python train.py --hidden_size=160 --qk_norm=false --max_seq_len=768
MLP neurons of a small language model. Each row is named by its layer, matrix (gate and up: input weights; down: output weights) and neuron, and shows model dimensions 0-159. Each number is 128 + 24 x the weight over its row's rms, rounded and kept within 0 to 255. Numbers have three digits each. A neuron's up and down rows have the sign that makes its largest values positive.
After each neuron's rows, "fires on" lists the tokens most often at its 100 highest values on Wikipedia text that the model never trained on. A number after a token or word is its count.

L9.gate286:122124133127149092152088175153134146109120140119126129113126129114150129133121147118141105159109135160092115157165102162171125166113117106112159107097174110106167112139161131145132088140137096139151120163123112166136106111120122170101095142127140164120109131108138146128121158156117144152144189095140127127063103121111116120100108126114108134122130176145171179124139101141183156198123159162137133131148156182087132153085149142140128158120121112115167125139116113145135121132122116
L9.up286:105137112102079136123145151107150169094086132112156143174144149135115061104180171148140131153147104130153109104146140148131157121143099147116130144089135115137145149117113111143141168158123118118125152100109150128173162180125132133150122109101140168137124130134146134047149137129119141132114091132123143116153124138104145118127151134117101165130121070157108112133139113147131141125093140083135125115164182111082131143136142171176113090100110107129126136126138101084102149150115124
L9.down286:145157139128126183142137160129148147114099117129157105138165109157115089176166120109116117084148097137145102131093144096110119121184145118141082096101112095122135122186117166153132134154124122111105112109127068097130107127167123149116124173119140090151119154160141162132171158097134090130121139134112110107145121110133104098144143124156134138127114124146146080133146116110145144103129133128151124098125146045128160143100155141148109137161107113111077120123137126141126121145077143
fires on: "t" 29, "s" 17, "ent" 6, "h" 6, "ot" 5

L3.gate217:121155144143157127107150092117129125109159145150144149137125175097084112097105125151123149125149121073160083135134128114133124118129116116096124160105166138125125089123103128141133153092089144144153098155110127147172127144161104161144110146147151108134119151137131148139122122131151092134108105164104116116176096113109145150153067106130140117121110176139098135112101156151104088092049167143147123110143119128098113146123118104152140135138091119112127103189170148162112157157123128
L3.up217:156153112142151160111094104144112132115116154137142153163102140134114137113096116163122121175164116093166119154138119133147105114100143112121090123090152144086131119095070121127166137112100138120139105149157152116164139117136135146165115163125116093133119153129139134115121125144101112154093085120160146125165128127141074147148099120172133135134128160137123138130097116170133149121095163154194154108149094147120125152099153097153130128150128122120109131176152139145057156174096147
L3.down217:097125137152202139131165125129139107163136114120143124127127106114117117147119133107131171150109146108164100083144126115153151139112154109117124127171113137121139127080126114110126134168104134116119123133115135123115150152108074098126115152164155120121128134110114110137142155142162143098097127141137126174121111107101122109117107109177095140182157150120164144123102167122122134121121124134152141171128157183153140153142089093137160152177106108141140155167173138128061117162076159
fires on: "l" 44, "ow" 18, "ap" 10, "e" 10, "ir" 6, "om" 5

L16.gate440:135124169121124115077116122099134129154155122147151144075134139144144108138149126134113125135087110137103140142113141108130140132163145136140141130128127132111118103119164111130146143171127157142140112100127142126128140117093085115114167136147186139092137146110141120143115142115122141183113119174150096093135140142136170097132138100153141098163084096215131118134169105082110076127102138171085082091145099107146132139153131120124125125125141140161124087087131130085132130136158089
L16.up440:092089103148162149139128107148151138093118126130172123167180108151141144070155181101127112129087128096093128150116119132137130128138161142111117120102173171102120139139178157132123118097147119115152137118130141088167133176126118136120102171083150127107118111124186094091113144145129102126100097169140122110160123115106153142131124102165139164089112129119101144129116093056157113128133131127134125112146126110135151138139133165122151154141123123107148108171127146106114118155161120
L16.down440:126143114116152124132134162128097103134122124105092085123115092126200124126135108130165131152130107116122077130131118150136160104107155131149086086092116129107137141168189127132116151122131117059131193097101127110148138136103112065080170130148106120117141143109103116122158164114141135111119141134136108121168136119136119127133144130140110157167128118128140153114101088071146112141163144153078116127111124130118107102073142141119144161133115171142114138159092135127109138123093135
fires on: " b" 43, " B" 21, "b" 13, "p" 5, "B" 5, " d" 4

L15.gate18:142132090171106136125086140150164102114129148098128108175114185135114121107147109111192092113130150108102122120124101117129143115149083119085109152141124120131159113132154127096126121120133111136100112145095106070133101135143145143134138086126092130094101140078168107150159114141092123136149152131133101107118137117151104162112118124107143159112135093095148123130117141113160121175139124132118155148178123179117123179095096119111126097103114105145151150164094138112165105087104138
L15.up18:153136114129054122086170135157129100144153146119131123082113137128092133108103134072176090124178113134161121117152135141138120133110141065149094164080149135095165128129156128116151117135164152127139114122155148105148092127167133123115162143120120134142104150123129120155092140138109143087141174117118133090122112130151131090128116096130116135134109127118090150133115184128130131173119128109099152125094137124128085108094177173099124099130126152118128128086095130132158103103122135
L15.down18:112148115169142125153116122124120108142167159126153123138138136138125129107160120143152134109098119124088136129093137126130125127161129085167131125113130123146164082111100064106108145142125137061137139147154125139150116127163158079126171139105143155146152128153117139120150097136122143102134110065142110109120130110134119124194108100139099116115143144122102108140132159157123080105153116092073144189126134106096125106118136180075179105134119146141127149156152125093148144119104144
fires on: " the" 52, " an" 18, " their" 5, "'" 5, " The" 5

L18.gate0:134124119103114139121186141148112123111099140161089148135130144123139127114104108178104124136108116117130111112147104129108129129121136093077093125119138116146097122114115106145106136160122094145156118072111106099113139150144090139101120106142101146169121114187142097142113121136180112124147120174092150141078122101161107194124089092118138144141122123151154167109125172109107090123138133118122179139152120146117140085093108112143125147172118146131109101144121081158144145160087145
L18.up0:161130104157092147132124082123140100121146133140124127146122150120121124145085155196119099152180114136144143162148136147137094121122153111170095128100129108094147123089110156153110128110141141138125137096142125102139127117159124141148173119165127101116153100135114135115105107144087087127116138152118133111100126109126157117083126154163146129167102111082134110126164092094133087082144157088118125155131143138113128125104098150161179115146122163074141089143141094115136180136166141
L18.down0:152150146111110108125164122082124072115131133172156159145121164115120115084120142153145118184166148121131137136111130100118140106138119138068141110097113141141098090123116098113153148148135145096152098128181164121138143133120171072175162159122114130162097094133154135117166158125128117103142133110101130125130168153131126153186135172133101137154182134141126131124145184087125146135157098141108123119127140136139123096109122099132137143120109100102094143108097133121128093118136156
fires on: "as" 31, "le" 7, "ir" 7, "r" 5, "e" 5, "ame" 5

L8.gate43:122120130163142147136143148111106145126123126180185129159133114121135144146119145150150122135104115115137148132109105135171148141115098178111155168115147104132065102116171119142158142106117125142126133138099046170138133109173160113120127140132150137145140102114144114153118117088103126130118188143148146125133094136114171145110136065109142181089141151145104103103113120123096130100127117151180108133075144102154132095113111131112143086176152131131109110112125134157122124140143130
L8.up43:114153122141143124117164127140146169120140120123154108162117122145165159136130152114146095146094123160150156133130133099145148138112116136109129122082053105168105080160130148139167115109101134167073148114152105141180124125159142128100162154109135105134122116126120128118118123118102118124145164155150120123110121154112146131142172112136086159077123121136077119099134141162128139118145126119127161130103120098215136080120124173112135077153147141114099120153146101128144134155149129
L8.down43:115141080152113123135139153161131167149100110179134140119181135159151114091133092129109131118105082109145124128142144152177139136125149111091114174104165194134107137118147153155126083148133127109156111157183142082166168152153159118106148114117121100109132118138149124157136146162137188135118153105143160175115121119126139138164140121137099140138132154148155151145117090132129122110131112155139123129130101118186125126111113123131136105123122155127140204130162158122149111134119138
fires on: "n" 63, "il" 15, " on" 13, "on" 7

L14.gate9:069148118122129172117139141128156158118125147125177131110108134128132134152112101093156127116115150167109121152122141103117152147130155133122109142103094082130063118137120119157127124090073130155130111104150120110133121171133109102161186109137129130140100125147150126174117114083125116129154143118092095145117066107143132159157169120071151117090130147167152112096141097143114122124098132159157116115128115093144095140129154129123136125097117146115070124080117123142140120149115176
L14.up9:121106123086131109126165158139170120130133123147087156118167137175154141146141146141134123159127122134170098120114143161103120126069119105147113119115077158110138134171128101093155116094145151155143118103118120095130109131138156171099137173144150116108158075151104123140131109177130110126173129125113177105120107128150126143145151133123155109122144133117153133129122075127130136129130177142129127099122130109217120097143155175131125162144128178148132142096160144130161146126127114
L14.down9:098131123107124099141120149162095078118124136152089160120145135152196120136131132151101124119188178114166110129116143136133117120085117113119108112111157125110149132158146132124141149119167157123160114116119120121141154115137136127106107146149111100154135100127078108131132150207109124134152113130172170142093113125110126123147131102179165097094146156136173124182130115151099167123146118146100122138121138112179126126137151170132138154152146146158138120063122156129140125148116105
fires on: "n" 59, " the" 20, " on" 7, " in" 5

L4.gate3:147147118118113106133112139128136117092100134184125123139132147127110123132123141137146118144138165066092135094188120130128070128157122089121110130112156113130097104162155154140102126077121110113170130111160126174142094106161147122127100108151090107086169133154149145164092130127135118130183143126113134133150115104113086151151116140163153108140127133136145104136130134107117108137089049127107174151155128113134090092132077126122130142162127123125148150107136121119142175109149107
L4.up3:133099134099130154137128126147076114143102166162127127111128118145128148049130130165130105129170133109110080147143128121135120143148131087124093125107151161131130083118119148151105126124113159135140139118137130102097118116105110107148132119154125132125146095138188111143150124122132163109144117131110146108134135115114156128149114127136135150161129077115069059125160121131136151117137160149148180126131158120140092151107099109144127159154151156088150116181151194099084155133109158
L4.down3:132123140123090121152089159129105126131099134128123159132140149136096150133160122174118090116152126115136141135106088115120131110141088135152146142105124166077136079165155133161135122164113127136129151086095125094103166118123106126113129124166113102096122105128137113139131135135194153118127097085157138156098130133135115115171089079131146165142079130112161133152127132086166110119111124103135141124120126143164152107116077109133117091168114154130120157146093158176168112094116099
fires on: "n" 41, "ter" 18, "ame" 16, "ember" 10, "her" 7, "r" 5

L8.gate151:125133119136106123170143138155131081133112112141100139142161119081105156177125106146132074116132111098130114178124138091148109166084128089123159093179133149108139105141119184125170131074139118128114106119142151117110131113109142117151148122154115146102120151140171126159104135159097152081126141098082103106093130085140166148101175133110133121153126113144141092107093103099141124119142126118135107115168104128133143119115144128133146081142137131125137098150111154160114172164128160
L8.up151:146133102136119123160136078106116143117112161109156171112142102122108122135081132129134067158101071106128161112134145128118138151115136136084135096152138118178148115137141147168125136098138143154109082096116159109070123115122081160128122118139143155093144093140142107112195159156124136135143132104119105151128131134151128113097145112082082148116112147132140114131111106099080105120177109117127155114083128117154155124137133155178121095166139135124151153122134108162136124128099111
L8.down151:134113104085094150083108069134153149132158088132169170137154127119127134136116134141077106134135100146125142149117158098107154111133097152111122108110119111142128120126150088176086131129081144129138087183103148132110127125128125159106150112124111090143122134082149146090133133131133139142120126148155144124117118109161122127196119099062133150155135169126140170111144132105087117114116088117129152132101110143100089140150134145140121131116093123138118141150075116123167100116084110
fires on: "ame" 29, "up" 22, "out" 10, "im" 9, "ue" 6

L10.gate433:105111073091164147109109145128152126114153099154148090138130137123138152155143165126140155115099146098106162097107140113164141151113148114087103121154118133116130076099140146117138139117127114190113154118119144139124126097147075127113135167129138144071145118115136168105175083156115133133115161096111126127115112182142145133116132133118155140109105090151104129133060137090123144134115110157128131125076143135130126126135067184158155145158125116100144159103131113144136106112114109
L10.up433:144090099177102163118130126124109103133130119113124091143127121130146124134146160105071108151101144150123142092133055062100127115133134158088111168145142119130129132139125126141150124114112123140136104123122101124095138150168092125066121073132148148179155151126121133106156115147096141140124089115092149123141146140110064135109098143136099118124127126121143102107080131151104117150127097138080147082167140120160119098125105148144165128097104090136132140121131129122166108133151110
L10.down433:114113139105118112117095122134104126132141111121140107063090134140146113105135123159132150112139122097102104147128122169125102131077106150146121071141156105157146124137133145147133107162164134168149145165125155105100171119156128119168061126133132138135086125134114095111116097130124138147155156142126118155120120114169149092129117106135080153135158176094160109114104103107141080152144118087157119144125106129111089080103105112153148167115110158144125094162112088146146099134101123
fires on: "m" 28, "a" 25, "he" 6, "re" 6, "is" 5

L7.gate153:126156190097143156158156113105113126141129117093133109124119130107124126148146113146103140132068115172153124127114124171084126135121163164130105058112137095121136120158112195141161135138135091123135115126139152156084097122084125160160119115168120148128138131114139115155126142132111124126166106115099132108124120116072107127126149116154178140130112120157153116148146111116097097103103092138097151124110166088136091120114151098124152125071152091142132098128152113113108155124132169
L7.up153:141136140090146131175120169130127128130141105110077104118123103119111145106130117109130122124146142102111123059093127136115118088122115131098103113140159113148091109088181160132169084160089095107117120164178148146134103117096099146129170124131114115108119090168148133161122079131140111138141129119108137137120144104142114130158179166126141091103114146133163134152127103104096115118129108108130113143149086106165120133090162132097093149134122142119082080137104080142148128115152137
L7.down153:081149115136126074134115109125097119135134143127142128119133103145134098143131141101128165160044105179121124152145150154100127138145170104113135130146136111130120141167106134131124153140118104122095140080124128120146129172171106153122130146122163144133100151126130152075116160105122115106167122180110102166117116096120100133110117071149162166144157123134138164134107112194138150125134164105118129154142168119105151146120084122189132111132137100123107150111125132138085122144136115
fires on: "end" 34, "am" 21, "b" 16, "p" 8, "le" 5, "io" 5

L4.gate274:115105119090092125091106131148126139136182166103130122139124089113107137124125143095121145137136144108125114135153179123088128116152154104156121146165128151095141132112152127133149153127081112118155162129122131135151131144086053122120127128144143150128136104122133114118151090163147139146119174143141085139139059108121107134156107140139073100129123114126149128087107118124128142117120160118101119095122157129106083184126131109169091104176080098148113133109147124087120131098090104
L4.up274:150138113107101150092091156141165131151115173110103062120133093153061122143119155174162146106096112128125110110132140143126092136114115110144126111120123141131128117102148154110180136101146114155175146128114103154155101121151110146094160109123134145124152129051075102149160110140109138129106144126152118129171116115119153121123137126144115147131110104183095183140105130160113107119136128107127126122150109111135114119182101131128148125188151155129119149131102098101112148131107145
L4.down274:164155124110105146116107100140124186142115121126105122116075117083118143093124185138114168147115136111174109109133199112133096170099130143117147113176133124140187100148145097108106090120144106128125131140179115145129093106122104145118151108106140077129136109112128155117129144131154161128101124111107095097118139139131117116182129133179129085121110131139108086113144153137105139144128126089145098108125131076150155108122112107122135152096178139136129134117090160114114146127115127
fires on: "ord" 27, "b" 19, "g" 18, "oc" 9, ":" 9, "ib" 5

L7.gate74:125129071105107149137131105118165093121108088125095171161163143160110173140150138159114163106105120139120144117129126122173128130090093149141093125127119130139136120120117154112105132212140120124156128144157143138107154147183110168099150112159097159160182077137153123177113083110145105128136153122112141117145118144127105123112118156135119142134102130124162125139100125153134117082135118190144138134144133153124118150136099172094123139112143091145128151135128151172137099114151117
L7.up74:186129116117156127153158170126136137162125133098101105157132076144140187137144137084146133136092085079099119152111102132084166116137155117115094178133176112120122136123110116138132125148092147138137087198146148161115134144130087122117148110153109133129145140122107105120117109113129186131091127139132144102122100114115165110123148125142118109127088120116153145104113128135151120127073150152112124080137132177111119128129145141164146087114116099118118134091104119138159100103142097
L7.down74:130102086142074129065139110129079110123138151124076093140138145070142111157120140173116154154095110142125134131126150129154122114088097147080141101092138121154132088147131175126121104122117126104076164117143104147155102110121067120151131144162167141143117123140199116135121116134137082109122125138128150120107146117143095151121123151127102139134160106117130132133137125144094129103110120122109096085116083116159107121136149131090152160144144136104125115123111107145086165123109150
fires on: "is" 41, "le" 20, "he" 5, "m" 4, "ess" 4

L7.gate215:103111146176133148134142124087124141169118112148126145175109146133135118154149131126165138114118065111175104140105154150091093142097129110076160137121117148107066147111092143143107095105078111145152143112113145153082135161128135122122122178115156143158117118126116091135128142148099121102096103123118149138145169125118100145154132123145127140138097108130154115150084121122109165140139106192106110137089148134125124113156151133117146097156124127162077119173138103175116110137138121
L7.up215:112068099129146138151145118126106141164126109128107163164086152137129150165129136090121129146213115152145064155112154124132119094126129098082109113122118086141133110150120129111118141131107086099106180110098150089093121118121190099136124098106118121090144113150143087159104128157076132113107134113131137125132126090098120117117112126128114147111124080133104144153108093133136092114120108133154143149174137129092129127110174147135090132141110132119100129132121161114118105123150146
L7.down215:164135132126133118128120139072138149115121123140097152113083142150108171127098145145106119115134088130098135129144141120112131149171077116135120169132124158130147120121101129159100145085114097142135155130085163136127133103100118148142114123115122091133115185169099151152119144124160120120094141109114111142138130132118159150117129135133171085087107135131100110161172111124155059166106139110120129168111086134110119052112136143125102140108156140176125125114137177111123112177148109
fires on: "or" 38, "ing" 18, "eb" 17, "ed" 11, "u" 4

L8.gate299:156106081105109116167125123124156121148136131126119146153114061151135071134166143101097110102098139108081126100175151123127119125131119144086120099149095132152077115162104122110131189111087129142117141164121126073180113126139087115123112156109119159135183098090157138147107111127121160126115107087140138121160089085144125143119131116160123120106135123102105147108136127111105150166119138112141147118100093149149139153091138111126165094135112141130107106092140153121126126134114117
L8.up299:141112134110116100110105113129123123142153110137107127115167121140126097102143148130125131107101161131128134115150124115117104125121129145198100118149118129159107140154088163088152155145078110129137085086142120152141131132168137112177123096138128134139176099130176107143141100103107132065132139126129144139118159104098159134109151152173093146116120165180118126092148124170167174152148149113109093066135155107089118088113129145169136166137119128152123134120113116090104127126133117
L8.down299:114140150084104147153121130154090133193119116151138133094086095120156152111127170125140120138099131116113123119109151107138138166092176135149102112144101107116071188115093119125141133137113121131133152152166137136133111160115130131132130169134131127167141182143111168105124164187136141105134164081127115121138157108143145119141195125127139141110124107137116124141173099129113153158079090139121127117115152158157114159120147094131167127134159120148116123107093110155103104137144095
fires on: "in" 15, "op" 15, "ing" 12, "k" 9, "b" 8, "ib" 7

L4.gate50:072123097111169133139106081129158104151140101163147132201086105148135115168142156103136109105142149147124170148128163115066132156120153138121104124118136142134130096150148131106115126134095130146123148112122088123086128098156130135154100156103105161148121144133099092140177082147090152130107130142154132198142143110106113119088110119138115128082157163122117130150152130129122148115148119134145166126122134111139129119133130192129134090120106156147090141109108162130153124104126120
L4.up50:098124142080171141127125099135126142153108129168179130125113104162169118118168108104118116140150145130136118178146159116112147126116132107112106109087111129133119149114178115098111133121088110129106167167110087127119143123136097135156127150105121122086140159138104084144135174135111185127158104146126157164097128107130124117114126066097110133131140159106148160160165111112120164118110114121126167126168178114158166078122140137145106138091132144121150118114126130091110121156093155
L4.down50:112122126107144116088126091126130186110122133100084123145090072124104144135148136142166114161099110120115142123156111191130164143171143122130134132105187134102149084155107143140138124117153118114108108141136151152122165085129080129162109108123118105112097180144138123112099144121107181099130131130102090136163165123101153133139180148098114118180105153140149113131121116102134137125154140074103124117144104120127116087144147164130178116123124173125115135117129135108158137141123125
fires on: "n" 30, "ing" 21, "ur" 8, "or" 7, "th" 6, "ay" 6

L14.gate102:161108102171142149179078121129140163161111158132139112122137125107139125132145139139118100118113134106105124137104125137096102137130192077136103122108101120126123095139119096082155144131143115119149147123135149150140095114110122139152146114155066143155137125085136119097150119135140123146144158147134145156115174209141131127127122109107135122174123168138145146123139122103079177101132090129136152151134160144056115138122138138141143093112133085187127122132119112141124084124152139
L14.up102:119126101117122139179148093095142124120096118122163173145134137126133140126144124133131114122121128114104157186101117122153149104093138119131037119144116100098132119143143109125124104141133149099122140121153120103143078063115170148151107135142134115073084102163129153167140208118142125150122094147108113134140150120123157122096144159102118104142162093134086130152176134108160159132128121142130126144133149138115138160093136133137109110122096097146125167104112155130168132140138127
L14.down102:125099128149144156111117090102115165128123091134146166118089151125141060175156139126134092101087124118151136157132085140097097100138129092121116116124111143148139127108139118100146157133146143156179121078101134133160134148166078118162157152117129106131112144111138135161164112123110111141125115112118132151099179148128153159094143150135152101154151127150140125156147129103095149110157119181179180134117107127128146124146063118116105088102146128170122139124138151129111119130127104
fires on: "iv" 27, "m" 20, " V" 13, "s" 9, "om" 5

L10.gate366:130166138114109068181113124082107144157181113129108164133143119112150139124158119130126121127166131140051118152155081085118168131122152151142099171168072159106098162139153129155168149122146167166132134097164102126127101108119126129114141125114171120114141114098128125156108113128133132127095111101149095063127143149132150122118110128141103103154124095142114110137110156128120128104139119113099121119130097142149140146121174135087162116155132126092132124106138120146148121118096155
L10.up366:121105150101169120133107118117148114083115121154101137119144121132083139119138132125138125116159113119103088146123119114127069171120128105073182124130087161107116101130155146171111174164121147132103112141150146157102114160168127123120113127085138111121104143105107128099122162108158085114108114113148176165128154116109093147120126146099105152122109165124143108119151180078146156116136155152144148169122089141113133098128106143153113133133132133080134145158106145131157084174123156
L10.down366:141138085144124102092106142129127108152175139110053101125138082125110084148129121137119124126169132152099111121105142121158154133151110084118153085123150112108150117127145134134184131109118166152122147145077110127168086120192145140130135116137101132139135124112089098152118138134168128121127122148100119141087091139119125133146159133142103144108107144147120135154114097128126153142098155110099151138135114149110123151177128093118113196115108106184128087141123116122163154151103161
fires on: "ch" 22, "c" 18, "p" 9, "y" 8, "est" 8, "b" 7

L10.gate151:128098137162143165114103139125164097107145156144098212133111114112150131122164113181164110132130109111103128111179115099171124149066120134133154105122150164120139146126095151138153136121121096145156105116149152147160108158127105184127148122136142141138113102155122090124170156140133115134104146112111135113141154096159156152152108141143149140092147113167165138132135159103130134105120159128111118168131149091093166086139083129136144144140094171134151134130149120119130138147144167
L10.up151:077140172091090123146113122096150126163151150151128186081118133159123143135116116141137132144159138101125133142109149096147088150141140101095165118113108116148142166091171132107093115134125125126097101124146167132077152121153096150151189137130074115081165117150115154143063147164088114184141139106096134131130142139119114172140119134145115154101129146133138143098101133132120133129120131118089118159154150125117103130136096128154137145123162148101116132127142137090120135165145142
L10.down151:150141100125113128112164144109118178111128130110102104098146173133135134146177163167197119140125125094117143133093140140122118153144119188128087123167128125194129139085133123123131104133128143119153144166141121104114135151104124150121071114086133119123123131162139094138134089131100126137089133174113113132119094151130124130156124124151145109110128138157144147088136130136154158184153128115135147080089146161101145102126147156116139091145082108104116136144101116134137132151080165
fires on: "ame" 16, "ear" 13, "ild" 12, "end" 9, "e" 9, "et" 9

L16.gate159:098093158143151164145078127107177115121103105143106132114101134115151091146142107111091151127128172100120096115085127160136128120145112108104110151123131139140112130167129150126122140106115109161124136126129111137150145153130104147120174152109127117121088166156122146126140135133136077136152128131133126150126100113158147130168112111132142146187157146054136139142142167145169154085120160099156135131107136133139061155133124095179116112143110137078115178151151167118119114122156148
L16.up159:111122191113135164157099160145153083086153102121132157108103104089135119168161144066118128096155130107170188167141105103137147129136132122120154161130124123120128148120099141139140107142100134127117139059139115141113090117148120128143142107141120132130146108135093141111132116143125123127173109115156142152143127097118117143120147105088121105158147123114179121152139107117126126048108152122103123147123088119151128155119115106152135110110099199139089165154112116144116133118156136
L16.down159:104155106141112110131148091149176154180080138174186125164135127100138152172122151144135143137101159082104125166098102105113115137126111131148161143104122136123122153113123095136135112154146102077148140150172121135134127122111133138091134126115109155136108121095116151138129134112066143123110110116122152132106104123141150150142150161103154111139074120109036120117099107116098150150116118117086140119103122136157104113137123149092153129104126094125134136082112131126132160132088100
fires on: " to" 28, "l" 20, "F" 6, "ric" 5, "n" 4, " F" 4

L5.gate202:122170098050088154141095122147115133148111129121101065132127100136088123157142137113129129135145136151111133154139119101123154123104201090143174110158131095133137149125092143123147156170104101144147119126140133114146089156139091126126132167151101124107167137110151085102142108156095153151119140149142130094141139116132103130127126148137139168121131096101113121127154072123136141131178127113108145115096107112145122141103128109124146136192133149130108119101118181166111135148162132
L5.up202:108126128065141121134120153137104115101130094145132105135164103133136150171128153136127122144130080118076106130142113139101147136115096087135147086152142102158134159177102150087149121149093115138103120112153131102154091154162093145134119122143122135106158140119145104111135153182128146121130116139127133121144164134169108133135120128186171131137162095130099145136110090111171130139165157164109118093127112115134190118113139131146136131189100148115125123056128124111141141112115157
L5.down202:143134138089060184132118079164100165143108137126164118133083133138143097110138142130101158117123137142100137128113150135087107121108150156145151083180119133153131095127094121123126135114138113127141137098155178112105098114115134154111089116126133113116120113092100114130121156142106160115099166044072119104124106095142116135178142138129112137099117106117084151121122130138133123089112132165169112112118152124138094127133148138092148127117164115146104104103122150097110121150120151
fires on: "b" 56, "ib" 32, "ab" 12

L13.gate409:104154105175115122145136151142095069117139112136159101150121152103105148149097140137134097140158107131087171140143097147118125133106128091128091104127115110136139112147139125079127161121092154115132175144087097114107100152147167106135098129145118140143100095124129099140139097098124138110113143096183121121118075099131147126071124101163139157113133102126103145127115134108163104143133167113132111109153129171121080092103153122092140155106144122115145158166120146175160087130152128
L13.up409:183077160131136124154127129099177094147095109153140123083131129111106136149124142113157087132173107145152079169148066051101135130105115121162129137097134106117144170130098160105109162129122114156146128113133093137163154142134179118120130114132119132157130162134121169122130139111137095107155172124131128114103144131149131113137099148172152122077148131133106122136184162149137122108115148138120129131139122138130164119134135108135149107130110126105136123142110164194141104154116126
L13.down409:111142142130126126133112130150118096156127151145145151158140146183109156129111097155106111177136157119129140142138136154119108158178111089116124120108127145123123116143102145122130142120153133135161097168160105127142165107146125137159110103126110133131154114175117096153132128161108116107135079110078109143132127154130108144159204108095200095134147121122184141128135143185108105108155116096135065156113148113164108100120103144131091156105120134129152139109111082125135125134117103
fires on: " The" 17, " the" 17, "-" 11, "." 8, " " 7, "1" 6

L9.gate409:122125128160145131171106137099187116134084120148111105095128120138097115134088086149131121117088104115113128120105182069116137132111137142151129072109108099108154109117123126128147161131138117164150109150109161160130133120131119127126120127153114135149122135105150138125192156137109148122121148107131124134178135120129173084117204107142157174109149125106132121104119108075091175072147086169143124112152142119128116132137152091135121103111132123099143124100113156150135130141156138
L9.up409:081175127121143163143131130115150131116095130133098111144154102127107141129079102080142085136165130128092113064101115110094141121139128121087127143163142150130114097118166141133172148127110119127163114124117174084144148118131157132120134122142074097169139136122111179144167100154138122137127128111149127151160153126161142157140120143171142189102150158124138128152139183131124159099187115146069122120135124119150134106153173116130125142107139117134140104117104104148134129139111119
L9.down409:128133116128112138135178117139148172121086127159148161146171102096092098101098126113102120142122115089118132107110135153127138123182106148101150176106126121129142114129129131151099080142113112144083120114138136140114111142170145141140135129109112103160110125093113095157113110156095084088117141139119162138103112132129115148161142148087171122152158131130143090171127120116130095124141122107148133093178093153099110093099133177154158176130122163120172138124093132154156150142104093
fires on: "up" 23, "ue" 19, "or" 10, "t" 8, "b" 7, "p" 6

L10.gate24:139096156100108157129086138126099130171121121075160134166148119093100133102115153123122180110092128132127128168120128126132136068108162157133138124103121071136136137082148120148145122162129126122123152127182097134134123134162147141124133138076142154131121076160129114117130201147084139128148117120153154119130101151105108089120108103139120148098147152139141152114120101138134149166159162133125117155152122108094158082145116132143151134126117149098158112161093147106125107174112139
L10.up24:123132118116134104139124163137187118124126129100154113164142140131098112140118125133143156116123142093130156139098105172108111125190091145127136171139132115151121164140147126139157086158110135095107100087146148103107176147179112104086101098102109112127118149139128178142130135132133132133170096139144156162104152133073137109101120135151130141088144133095118154137141114118133107117115133099110138141148124110102092172070143151165080138096177148114100102128134123083133122159140149
L10.down24:126134166165147127141153147140162113153120153144098099144144100082102120131142105110114102148112116122130087119107115138155118122095136150135129146147107133102129147126128159135109139053167136084125106078117155161145126150142101130127122125123171118089123156143087153130159146081149100125208135134164098101142122142092124156096132129113104121117137149124170099145162180151118175130126108128111112136152111109138147081126107104102114122122143166168115166108102130125119116093107100
fires on: "t" 29, "le" 11, "h" 8, "el" 8, "ic" 7

L12.gate139:127122154129083135179115133140154142125105110147153137157140135154171139097138135123135125105165107113151116116135093133157146129136111162134093124109053142121100078083145157110157165097097145098142098109132123161131120169119127109106163128136155138118175081140134091154145092110137125178149112100140161112133135119145079144116134109106147106128102124155126124081091098136126117122133084134130149129112137139156122118138106151180124080117120137112083105120092121118180104128100108
L12.up139:101158142103172117104105134133125100127167145126145096130119117136128156136118182110129136130121098161169141125102129120109141127120142127159107113087106128092143136130148114104130131152109141126171119109141109109162148128149120140114094114114098154138102133109085128160108146129098117115171154130152139142122150133140118165139165090158217087108145169123116118144136139177113159112112124201136165133129123136166113102156151139142167100103117098105126101133187140151132139125143184
L12.down139:119150160103140147146093132115127115111136078139096155160100068126136082135106122140103098157123157126171113131108136106132137100096106153080117107095117096164090131113156129123139143134136117114159102123142094168147089122121129092090097139093150110153139084155144055108145123161142125135134129157104126158115135149111143178133164120119146112137110180152109134135130115140100168115087111132123142162160125122205142112122129149092123144140131138130135149108127148149092129154147130
fires on: "n" 55, "il" 26, "ary" 9, "ber" 7

L10.gate379:098164092109108134122117146135136159124127154135155167173108113123097131146116105138166112139101106175181140150117149128118154103155120099093126146144106129081150098157185088114152101121139132107123158156172116117165107158150144155140171151165182132140076107122174137132175104157115161151138141132118155133154136131169142158114141145134151142141094134163149156125139143137126128112142142144154109132115105067130105088117108112159125132154120107156108150105146150136131147104147155
L10.up379:109124150143121145103131128185155131132139124085128137162093116101141131148120127162144164173119139130144110169126145153154153109116115105128074171119065117142161123124124106130176114129120150121133136159101143132172134131117162141123170135123151126128066105153120099151135097148108140120122152119132145122121095131121087161130156153169140120123129174174117133139140116125103110097152119148204126109153096102150070124102072148142123166121105143162124124086145143110130148132132131
L10.down379:115105171168128129111117108147151153169170147130105108138144150152164153126096144194109111115154164098131133117137140129108162091130134173144095104126109144136116140089116092153161113134109172145115079158110151140143108126142128112099093182104121118109139114140135126115093112146102169147129170122116162155112122126137116097130115142132128129087162150165138086137150086137124140119075140156129141126134107135162126156093088135142144147102149167127168162107124159098175119148126149
fires on: "n" 53, "ver" 12, "y" 10, " on" 10, " in" 8